config = dict(
    n_layer=13,
    n_head=9,
    positions='rope',
    attn_scale=0.125,
    parallel_block=False,
    lr_mult_down=1.5,
    final_lr_fraction=0.02,
    batch_tokens=[32768, 65536, 131072],
    dataset='wikipedia_en',
)
MLP neurons of a small language model. Each row is named by its layer, matrix (down: output weights) and neuron, and shows model dimensions 192-319. Each number is 128 + 24 x the weight over its row's rms, rounded and kept within 0 to 255. Numbers have three digits each. A neuron's up and down rows have the sign that makes its largest values positive.
A block is one neuron, or neurons of one layer that tend to fire together. After each block is what it responds to, as a language model described it from the Wikipedia text at the highest values.

L10.down224:138126129107119171129168088081096106095090152099107127111149131123120130130132145101094129164168121139155167152143148074123094131154135114126177157143147103137142137127116099110134117164163124107094163122125114121093168126124109142095112132101165101112115069110136135181124121108115151117138185102093121141162144127181140102135090111167154107106102148119121098093153136156133146179127
L10.down248:124143144129138146142164107152142138129155138168115122101152127155175135144090115121159115147122108156159164091105133077153158115140101135143131142077123116130106112102111105102156122114198126152123108091118151124146133118162126137134108129105129130153157129131087112104120102118131113163150096098204118131163116164155110110131111140148140143150141145103112143180144112126183125151122
L10.down383:155116115081183131151134135145138148144148104117139145128067069106117101137141118145120150105153193149107133131128121113098154140097122108162114129139082123139187152122142118154132125127068145125092149145126153112131147114115123123141137162097129125119168099152094108107124104145145154093127139098143131150105130107139128189152127147152175098088110154110137108140132120122108122132124
L10.down389:087133102153127128059095099131184094136130144152094170134120125115098120162169104112082143125122081155193104119158073169125137118137127148144129110113122165099082097094131141116141107144104151125121127153103145137166160109116119184164138123120112086110148114135142126126146071121138150109172107122110130143091200123139100086098137120152119128096161178125131112141117115126134155129154
L10.down703:160138123098151123100165126106111127112117149064118132164124150169162151115139133164123098119176101116159136164129089134110166150075157158095118113135168093108098174110149164116172128174111079172134093108133107121137157077119172130123081135160096110102156110137100106130118106183131125114133119110105079133156057137144140160088136096205142133076179118136125142154144093109155108111148
L10.down717:120120078150095166140107099146119084129130120152141119125106145169115105072170110127141151128147101126089165132111145149107142119105126142157112097095120142107145161079112158089165127123128131102127154145135132184153109093157103165117180151113128104112131080139120098144172107137160133097114104148151181128128101176118134164101116133127145086125106132158153108144127082137160108170096
L10.down872:120134166153132123139126120106123076096118114147132161130132118118161127121137119099097157151135160165146132125088127177136113198162111093136137159076095138080135119146087156176139141101141122136067151097105130128138181098107146151090126127139149125135176140126132117124177110115140139114130134119083168115103135108122088120126108107149150115103114107130138117157122137138164147136130
L10.down1531:121134117132123111129164137115194114107134118183148124122118105116170102161123137097138134169115117082158131105118109128100121112149133149118114122106140136125109115080162164135185108167159142150109167157106147159123146167119131107092123106103142115136164122113130131126103104161122133136120158132141167121095146142181128099172119127090114098134125145110117103109122125095106152118109
Responds to: Connectives and prepositions such as of, in, with, and, plus semicolons, mostly in technical and biomedical prose ("department of pathology", "patients with").

L4.down745:128140118103101152153085097106108139139116126098111111077093159157144127119134107131117138157132179125185142105069145109101115157155144134113087115135097090110073149086133114140132132109121121141092139135098143128059146140150092156125162089141127111119100107112114134144183124106143104160159150157108143134161161147141110101150135151140077133168151102178138152126086102109126111135150
Responds to: Pipe separators that close the last cell of a row in wiki tables, mostly sports squad stats, standings and score grids, e.g. "| Cup | |" or "| 82 | 8 |".

L6.down62:104098079155117134125100129114137141115106121138132145133113101139173136118122126127123095101091147173085114130142117171154114161143120142161141111149157131127151128133100124141127092091129160135168149157124140124129114096158127151134142139116156124182109065184165117146107126149092084127180138074141112193164088086063113175160136133089149186127161141115103144156122118119140171102116
L6.down121:195121140147141086156062139090156094123115145087090096100132112098119183082150115132133141133088115177122102144130105123147148106130117134109094134161142123168053120115100118119096107131084124103115150112156156148149111115144151090096135099168121157128108127156156105134119106148082121098149125107076065150169147178095193145155196127102116110125135131152129094147114156136103096125137
L6.down134:114101149148114095117100112120117121107086111105077138133108136101096120099171153109169089094128100126103132087134151132130174088118145124157118126126160115114117154135167084119166155088100131123100150140117142126148124134105100122131125141166105102116120134168092099148161119121083147148100133114076155145120100120136099134095109114134125147098153118096056143123102114178130151149134
L6.down281:092149069160106163146130156165195164121114134103115134112137156146146144103093138148153094147115190135087059158127139139135147196092139095182152155124164120109142121084104141165163097151152132084090162156162130101132088137117106119137150110148110130102109173123125167144080097131147101104112103110127146151100104175100149096114153147125153146155144123138132093116143147134112131148132
L6.down347:154146154123097085128142131116137081125102162142118147156131192146145158147104145115133162098143107106119161109112122130094160112173076120083141166161090108098110139125097183118110112115128103107112136139112143135092067149142120109108157140142179132150119133138159105150131115138112127086132120134103141138126163100153154112096139145122135158130130148149151146111158081105152119128124
L6.down666:136133152120144145114107169151134107178122168163094175155108142125088112085111135140157115115083132146068107138193131121135104096144149178150126179096139142130130111102148139097126139160106134110151165117078124145102096122110107121154120132117093123136110164155138185174130133132167121130145152141103134148139137107087164134129083157131145094117114119119128166130102122104167109126137
L6.down682:145134178123116144117138133131122145103139097151142103162136139112157138098158118110149096109165128128100156139178116150131139122161118092142114164129170112108152137109137126144146127121136147149091079116127152116148107156120167141129099152140121135107100143136121163128162159121151109159166138097124175108118136149095120163109164163170119156080131133126102126113128169143125112152124
L6.down1343:102100119118114103099122138170149113145093102088112135114135165109131137118156123125137103114129089149155069115129149062112154164085184134112135169106120099102096128114073110122142120118090154085099109124135117154132158135113140095160125113150148159095101064120105101128105121065116118125078147111161147114118114131118124136158109129131163122173148126159115161071138094124094131128128
Responds to: Connecting punctuation inside a compound or field: hyphens (UK-based, state-owned), score en dashes (L 19–38), table pipes and semicolons; sometimes mid-word pieces.

L10.down95:114144091134088131122116127126133130137123130105132168145138128122140097157131086097092168137118114120192083116122094133122144124104131144163149110092147131128137153167174088143162127066140151119151085126135110095108113141120098186109131127156131105158068115137120134133120101111164149130145115141114113094153180169103131111125100149101127100127137149114087149157091105146146120123177
L10.down180:110149151156080129107149150135150115116154085142150149127099200142103134081127147108141095102137119132126168152120136155178147120145120148175112088172112096148075121095141128167169184156135135143124134091123134104124117132088098215150108159125143121115126080157113150084133108170064141115127171136143131135120141128133139056156132157150108104130129143160107144147112120142096169080150
L10.down446:159116071152156100137087141106113161085128156104096148135164176120170123128115124158126092120118138124138129126115127146115141158152137145129141119077141091093116097120132169163129151126132134115133123123151095109190098112130123135108146171149148125104093104104166117129176140106136151133148156200119101138107113110123103189122133125129128139080140133116116149143121137149118097168149
L10.down468:110142103146099144113137151161128106130116123108097138100112125135106130133099101108121106113135152123112135128106092093115061141110113127159152131097142099120087097122110109126147112120146134167100121086106107165148095121162152090125142133139143113092132083176077125161136135062134139126102119122139112163142123142116123122187110109156163130122140161147096156156116112109142156117118
L10.down639:118162141142198121142164107133054121148123103135124113123113128090145127103111157119120205120139171108121131117143101138119146116093147086122080154156150105118147117114144142056112130088140185141166109081076135156107165100131113123134124120096108093150144124117151126097108105100145162173130133136135128102134140148127160111135135130151150150051120141126128179165128129130121096132162
L10.down935:114128097141113125135121149144139117151136090157145119098122143150122124118124129141111097121164128112112140133131121103133070138154133128103094134134136164116123184135160072113141096143118152138134116101123122100118106173109144106096124176147101100145119121120128131123138115129175080140130180159130112114139102179128178115125092143129098082133100196123082149141116108138141060133095
L10.down945:145136133117093101118078143105092077117099169138106143098123088122167109099129135134098153150135132141151147143132095127146146174121119155119127155147157147116107135118128126076142112143102124109172130107106098118138160171131115129131158104143152151144136093124146122155147119123167084105104136161128130110148106134096173018165134129074127144101158105116123128175106114145149094117122
L10.down1252:134141097117065112148156082169091081109148124112184166142145102103113122138132125127085147124085121140116109153126154149147108143090117102127137121169130088105151081129151097150131111146118134110124130146146129075153151126194143160111093118113137135143120137071149156142074177116156152113149174110136123118128116169130123162117101110124132141124112086125100099145119109144174120110166
Responds to: First piece of a word split into subword tokens, mostly the negative prefix un- (unconvincing, unreleased, Unlike), also out-, inv-, and hyphens in compounds.

L4.down60:157125093087096143134089115125152175152139112100117080090121136164108155135104117101124092083135121108117128138155152094125188120126160151151115108143135114124131169132102167102155129139126124151115105090151082145135143100150150140171118147113171087134159130122121113129111113133115110089147083151151118146109112132129132112138086120160143121082087141104123107133147118133150149138114
Responds to: Final word of a proper name, title or label in tables and lists, often music discographies and charts, e.g. Top 100, Gang of Four, lead single.

L10.down374:140103119116130146099164129083106187134136141074112112159074094148135090085103135114148127152149114155140138115116111120164138146093129141131105120159107108102118140136118100169101082137119157151127152078122121108127111103153096092155105114137111141111147133107139130112125077101124110122113112104103137131159168129121125149145101148133159175159088151123146170173159090142171133126154
L10.down572:138089142155126094108115137136171150114137165128108127134160104114131144148140139138148161129121118155141128149120119141108156112141110132095119136139132129142086165129100165127075111107198156124152102135146141123112133112120100115103160156106138083134129179149139124068112119164090151123108124150114130155133114093142175185123142106104145155128106149111113126108094095152117109107167
L10.down844:107142124139176093143110114101134092111112140128139077131112167110082130128156131154141106124130112089172093123125140120114151133140142168145105124101120146148118095125099145107103113133141090135087148149143141142131111136128099132116096129154123125106115133104100165128108124115090172160109129132170167165089094166134133128143173165128176115123125169128131120160131082121099097133144
L10.down1022:123127152114178173083170130138129127150109102122123092135108123140099116137102147118082097121118136080123154158080129130161139105103099125108099103169113107143086127075126168120160151142082128165150134115128113164123108127160163133130137158076117058152109140098147102128131129156137136186156137145140123105120131095127121125176148157137134139124128138134152117126107124068111128135084
L10.down1024:136125148133048137154124099150184166117113149129053102145138141095113091139164163133102074157091125121122127124107155148117137117122067098143175132127082131104113132117083112161103133115136107118159131157146131123141126083144131137057080124102153085087157142153161119154130145135112113133078122145112130112160162127130097141161152120100107088150104098134136121144139143126132164093158
L10.down1165:094132157110122144141152089121113195122142132150129128101163064136160118148160137106100109112126102139146150141116151147103149151099120122118135102148116139162112124137136184153155151119142136101166152079177120098148134138116146134152142106140164138099152134136171159123138107120107140175135166172145160119110121119123125137135126152078166127154148085107134111172150089164114085132176
L10.down1222:140136118142133118135096122088133133130133141139135117145140128149111097135148131137124024145151060138140118133119102103140084132154140139127130141126107120138105140154087130105145100113109122124100122177122119140166134137115128144144122096156116135109139113129093106112130105112123071141129107146102155154125160154118154172135108128129164095126147144143123105115141152105180121120138
L10.down1312:133134152152142135138118115144135116144087153135161104102131132118140138147085148060127137160129126157103147135148116154133112160163134146070148111080134125165121116140123121109155111149133158180137142138123153087112130120134113147155153094116144124125106138073125140147142167136138108197126135127093113108129151122154152093125102117095161088107119118113155109126125105113170097154135
Responds to: Separators and conjunctions inside lists, such as the comma, and, semicolon or on in genre, certification or line-up lists, plus first pieces of split words (f, ar, ig).

L4.down1391:135125113151112130148142152099116102118151123162153095132122168125121135145100177151135136118143127114116095104127168133114149127151108094110079113128140122154123112105133150106138178114129129140154127117121167092106124089112165121123154140136159165141099122102146158134110113125132129120125206140093125124117158111119110036170125154132114141126154086160133128132157117151101123111072
Responds to: The opening piece of a word split into several tokens, right after a space, quote or bracket, such as un, l, w, conf, re.

L10.down6:170136123128141089122115135171136102132134116107094151093174113154120115152119124110154130111115103150161129149116122041137118116140129133138148183136113134156127115144088132152105128119133170159123149111078111138157104097145132117152142108124135133140181112147129147155148164150175103096124108143108138137160094147141108152121137145101122130135109135118112163122149165155094142152185
L10.down332:132128123146120150148125161175149122153151102133108128119178140128172124153112122158113130084096139122149097113110123098111144126129139165165140109163137128119121123113070100087112130094100131119090101102114141148121133119161135126102134130123107120131137108148146110105111112114120120146143096165100117137137117136128138127153092112172095119139117160077125108137145125114136047119129
L10.down724:136154148108165144094127169104153093165114104091126134131149179089120148193080121160135088089127089133126173104094124158136134124140118138158145100118117106100150171122163165153116103143138130164136112179101121069147133135130132105173109165145151140128114135078107137098143123090113108088111100124148144086165114110138095177166116105124113095104085112155125167134157100141151136107120
L10.down916:141124105118166126116163131087145185133123120102115148138161147106114116149099116138132122105083100160146170136173160141111152131114165169161164148101115144173157121149140135104122111127135140123169128117130160125136081094166113148119121117124100125098107126084111127117131115151148099130131087148091104098081108133117108125131147156108152126117134091153110128109141135141137175113107
L10.down1062:139131132177170156146143084083099135160123112178115110113111139117168163100148099115157154124156161180170150064134146135103117147093127092119130128113114136141122140121116172160107135187146140115127155099181135141159140134124128107149113120116119127107089141103144091152107125139128144099090116122107132153133141144124140166145186153136134110101154150125138120167088166105196135119115
L10.down1157:121138152050121145133058154140080124136148163115157169131165125113100124161138123141129172114116153091078129109127142083138130092134132172140133131207152136122073168110123124125144101119140131121173151151144094166103136135100151101142135124148091163101102131119105138134140128124183103121138100111138141138095121100135150198110119088119112124138098122140161117098123120171110140108133
L10.down1355:104156102150124113113104106127182110131172177158144107118139128143141160114161143153115161129150099179120141151135135145164154161130124151121159102166123133127146131109130106102165105125100129159153135155133165111126109092111158122102171138135142104156157118156143137156122121158090117083109147110104137116121113145094118132191166079119164106121115124147129107103113157103113182117143
L10.down1457:117144136130154138090088133166177123149105135087075129086138107109100194138155154150127152089148150145152108080057102121114103121104114138154144111100096159143113109153115134113105137102123140125141128141120168100118136165104140155179135129155115154105063127111115131111155161109157155127110145132119120102125150129096141093105154147125123176162139125128159129146165091128148079096139
Responds to: Separators and connectors between numbers in sequences, such as table pipes, list dashes, semicolons and year-range dashes (2012–13, 8–8).

L6.down68:142105143131117140121116132133159128122156118144150127176113133138142116117087147137176178130124067137137137109112112135109128135136187110143136141136108142141145151191103069176147145134101142151182140114143100090151106191139139138173122099140114112163122144152134136108158090182164129096146143099074169173144151164145126119185133158169143166152126089141105129122125110126118107108109
L6.down194:149119138089094101158124113085146080124115116145144144065104139111090110120112144133133118121163126127104127136133138135176131104131158079110133095145134071155133138112169141114088102146180100124107150126160119105181117131137134155130145095150142164141167127107095137103153131103157092101106139140125165153132119134123141096134151107114100142186138181144089156163134127151135133106108
L6.down338:156119100112113134088144128129116158111135151117163103103099114147154114158080113128135093118169143142067137173151111123122125080142104109134118094140170169091121186101142130125117100109122115104141074116101152107150188126127109105142119144139112122075156096122121121132133120143083133089105188126079136118112129120169143153164158114150091118115114127157139104147066117099125118127104
L6.down341:111122125110083100135090148143090131157155074147158135122142153158125087133139123092108137106147136133125125106142092092124112157111153125153122115110148071135113142112116120147098136084152112127159125097122131143125150130136188149124111109166161173170157105159108114160161108092137120156115123130154152091159142130106112117136158129096149116136134145218105137142160151091199160140083
L6.down489:138111163155151125113133150106141113124090110153166140081165170098152112133123100153115120131169114141119100170145125111141144131121138097132144093117128107119144127141141117141117123134141084143142153135122149123075136111138139146130122123140095130152170140119151091080114114151145126138113105137126112091111121105099121133115070116145160142113139084110086127112138133156127139135146
L6.down642:132119119116120088120126107141130144145161132132133157117124129143087131140116117113167127106120075139085065130134125092099080169143132100117135114122103150120123132135143128119144115080176138115156112133131137115145152092123144112110129111140103152158144082142156123129153126128141114108144154135139128130124126112164107141122136107117119120191129138129138161130136170118087124121142
L6.down686:101127144166110115133136145141135138089091143082151067118125150177133127128147162129132116129177103155102122137122140132155154142119180120128161128123141131100148102169097096124122130096089100130125123097138134093115152129147136111135135127149124132138107161180137089151147085112167145106154167133140123096114135184151106093108150111136157166115127134128123121137124098098131138144077
L6.down962:105148130179111085161122159130130144165101116112136139166127156133139161124171130123138100122091102158151128151144169099145120113136134123114089134099158094112113160122088091162134132105149116117112121156096145123167135164123114135115118100103106111177111098124123114101120138146111158112177149124098153096154143126140126138134138147132138156158186157122135160154112148120111118159130
Responds to: Word-piece tokens in the middle of a longer word, often just after a prefix or hyphen, such as self-t(itled), inc(arc)eration, un(m)ask, air-c(ool)ed.

L6.down479:120098136167099137124132141141160095130141149116072075135203079120140120115161110141130138148131113127142088133155128150133123120121156152123144111113139099137095152132118133115116126116092153131131156104126183150112129144105127112151131146103127123181136150123121108113116093116138121139173078134154154156141124131093118107175144137148142125141103109077123112153149144158091147078125
L6.down619:139121124108157142132088085130100112131125174122121122137127115113105106159147145161114154132132081133144159106117111096122172170141124140105153108079161147119145130082146163157122117186120126160151108153134132143146156147163151150119085110151143114099172162140103119105073166163144120102123098121147105159106092115150148101147105178071135153156114101126187112119095134095120119078135
L6.down672:133100095133129128141114121109099138154112127080096132145118101128153078142124125061137120122109103076145136128107114114098112098106084140118136103140117119143133119143132107157116119046176152125140105123104154129127132108178124142146128135100158081085149118122131137183143116136111136128120129117106152133158094159081074111125151114137109134092094177098093101121142125114145077128122
L6.down678:107126145105088076111097117118100162136083149164120129129136118106086143137133109141133138126122135140155119139122108102129124111158148134119089120179131127131143123155104114128110128087129140109171124158163107115145150117124157146098153109117135170142101157158134130111174142157195125147125131138172134156103131089094141077118145149138146127134151116184169134108138144093134168109100
L6.down753:140149130116096108095120102136114155153119127085131102164132178115135163147118121140115127134126120094126121128165156144119147091139125132154116099089116114089116135132148121149125123135134131109105114086160142067160083162151115077124113142095148130109111125105120101141166122101114096123120187113152137124131131102107110146082119132115084115132118137149154129142106072118110090166062
L6.down1000:084134120128157150142136116178079129117111111154133108123122071134129147155103110099162177093126125165159142104124108120137150118091152096133197176121141153149115149199133099150134119131094125129140119118111151140139180141156174115152125138127134104111165123131129152170118124101117120086098078127143130120134099127154123085135089129130125119156138124137114109154110126165086140126134
L6.down1416:117081109120163102143102108138128121128139121109115111108125095139129146133112138085171140139126092129148118111130140143144144127100138114153132115134157156111154098162089137137119144124127123112113169108091104109105126114143104151111126108124144119080087157156137156101116151077152154152136112128132197131148134153154124186115134099121090117152086151100097116126170083097097141108143
L6.down1487:083112135112130138187120131133119157130142121112106123127156146168115172182110152118090132140162166131152130136152138144125113145098127149147138134104144103068153136094126123087112093126148151142102148122133154121101147096132099099129139113166181113146110092128119122101124159112108164120121111132169169150116119108131084099068103089124114126148126160089140111096090130133118083163174
Responds to: Pipe tokens closing column names in wiki table header rows (Score |, Genre |); also compound-word hyphens like deep-rooted, low-pitch, hard-fought.

L4.down1423:084145130146104111091128182126115112133166203097126134122098115135155095124106126122087117131158144138154131114131120128112130132163170150112134131128094128155143140127145117112158112123149149115174113134135191126151113130094123076094123152164098139153125125108175156143111097152096143119108111150162102136154145121121138059119110112153138107106086152095130146151205118119122186130116
Responds to: Punctuation closing the last item of a list or a clause, such as semicolons between list entries, periods, table pipes, and question marks.

L6.down415:125115154104096124098117138139129107120110103121100079123137165135124100161140103135121111127166116177137111164122155134155104148116156138112077136124117154100094139155123139140163159106128116126145154134101135116120033097118123094121157108106113113113140147097119139152162162139066096110133139083125181083127159141087166090159114151135125121103128104107149132135133114112123138108151
L6.down721:128139102123115129152147123115163176104097088145153097153108148160156134119138131137128127121130087114089125099098123124115158123122123139128114165144109173148158136132099075166143144112126120158112152162122103153147125117155120067125136133086132142094120129158119094121125134114096126124098150138133140086110157104119099202131104127142140141123119122146127117140133133169117115114128
L6.down725:079134139094139143137167143144140113159106112129127118154152131168131150096075100151180164115153123140156153147111117151137118157144117122140132126139148079122103157128127100172152168153089121128136160138104115147106203165105160150129121141094132139155176142135144148160168166153136156129105118140090161132132137133160125146185117131155066150148134171108142113157102150141155106096127
L6.down757:133143144135137134125122124109149135101161117120091136125125139090106139111115115151131120132155147127145145141151116158145140113114124066150132160153128135162096161120092061125127135095154147107154110109167138145102068155146117155133105112074086188124132095129140127138148159156146126163161120122142155100170113108146128114102140141119122114125090126091137148159112099110090159129122
L6.down856:122175172118137128136143123151123121142139153166141068172141151142057134129134097132124133158138114122166074119127064136130127125152137087089194145125142125149086129137101100149121160169104151139107106134101117106075170118191155132133134126118065096105159099112126168121129140102095141120102146092133097116100150132128161187107111083089116150154103110124115117119138128156154154110104
L6.down1007:135147122129086134177132150128108143174152134127131118149112122132102134134119130174093139114145136107101112125139136102112114127151132114180115084133145099119166125123121130138108124152142180107157100104155145133113120099154151134153130090079174132121087099140107119135123128116126113103124145132114149085171100154122162073114137127117156115173139130113151105141110111113167095120117
L6.down1315:129159132133118119145130164116125114137137086105095103158136127145090135081079134131125099122118108132114159146108067121174148132119118153159146111113118115129137135117168113138142128136138159129117074092122152123130117122114145120157122144110116133161076119085154120099151089148095133133121105077096110147098111160139154058095120101109145090094102133122127149103154140098131111108133
L6.down1429:127127136051129159121158145133154104134138136101149128101183130143123153174073144083142102160077136112134155136183123091124139075153170108143114146132144127128148145120100122117166086135160162116128167094123103117137138103093118145122111140172148088086131146119102137083111155166109127110130129118117195138125122131135157057132128156102072101134118131110105130112071133126153103160153
Responds to: Pipe or semicolon separators right after a number in sports statistics tables and lists, e.g. "| 33 |", "10;", "| 41 |", plus weak hits on word-internal pieces like the hyphen in "sixty-one".

L10.down54:178121173128136138151114141170140115130088170119133156143098130124113154158166111143142136130100116172174141131155158163142099110129110131112137177113131134167075133118111116095136111142157125162134126172136094122083150115122156155163147122150145096108104100134153125163131075130132165144131119112126112154138129155111149166103170144183135147143109160154142133124110102185104109132134
L10.down520:121149191103146129124129150115171156138151164186141105150117134151141187118088129124098136177159132160120098160137141129148150148122149109121104126166145138156125151084141140125144149170116149123131134086151105141127128107139118094134095148150110098109123134092129122136129127155143120156156114172107094186113101152098160142150104128130105190147151113155104088114114121140150121108134
L10.down597:103112161133160115188162094131059145078099138125142113122110180126106098094150099160101103157127134128127173091111116149153150147080112109135085081168090146141123079111158123169108146141149094141115076148114137124137150168156144143171110102142147067153136121130127115128102088140112117131171115132081115131139106118130193111132097123116115104133127136108139126134080129113130192133158
L10.down735:134144145150148115133128139161142077144136142142121106130092159124156139144122081087086116131110185097134130162119121111114142191182168153141117129112119135134129097117124118132142127107085107134110134129117127121136119158142140126162104113125127104160131123104098112111095124158154162113168113141148158123100135149097151200172140116142135146091124131101111143164188125124124160127152
L10.down768:151173128134121123121118141122124139115084119110104175173114161150126168116184129108112166126143124103105140124145109169146156173128152121147146163131174116091093148106120152108118141139140159086118140129106156170160156168126101101098112125138094139159088141079188163119133117104155114146164144098063100142121110122134125093121119126102150140099162095126116100133111155089149172135158
L10.down1004:129159149192136106126139127124089147133164121183146130131122131129139143164170104179176148117107141139134153139134111081129128111126123121119098117132180127121151105107132121149170090100089116135139126149110142130159121141138162120120140155140162140130142122111155138122097122091098108132103152123097114172156115111136121224087095176124141113161100117111105153133144047114109105185118
L10.down1142:096084106104135092153118117117123128112164082149151129086142117116090134140163150150159109098138128163133078160149147120164106118109139104130122124152118137137119151117152136130149128080127131096097142116161121148168170136120150110090117131114162099140081124161152189125125122108151147109143141070191108111124109088119101111126125110111162151136129114125094096103117152130143066099181
L10.down1211:114121161119114131186115124135154157079187139119111145121122097124124148140109157171155157118115103096149139124114161091138087116140125156117145138160114113137150182133112140147155111146170111102155109176184141139120148133132173109146104107120145101113142134156092137139120103103133143142118117151089111130136139142120160095072118117111145145129148081127063157148103172173142146152107
Responds to: Pipe separators after a number in sports league and statistics tables, plus punctuation or conjunctions after numbers in prose (65 or, 15,000).

L4.down1215:118169145153097141139169093124154100179127143182130128178114133129136124082161125106127112113108101119130115139110107120155109124170110132133137128137117114147113147136125109142115105112156141125159105129135120110127137129128128146125130140186120133140121098140101133145118129129130109127125115160164115158105127135100113142135108129135109166146102155143140105124086114128127100111173
Responds to: Closing pipe (or semicolon) ending a row in wiki tables, often after a number or empty cell, e.g. "| 79 |", "| 5–0 |".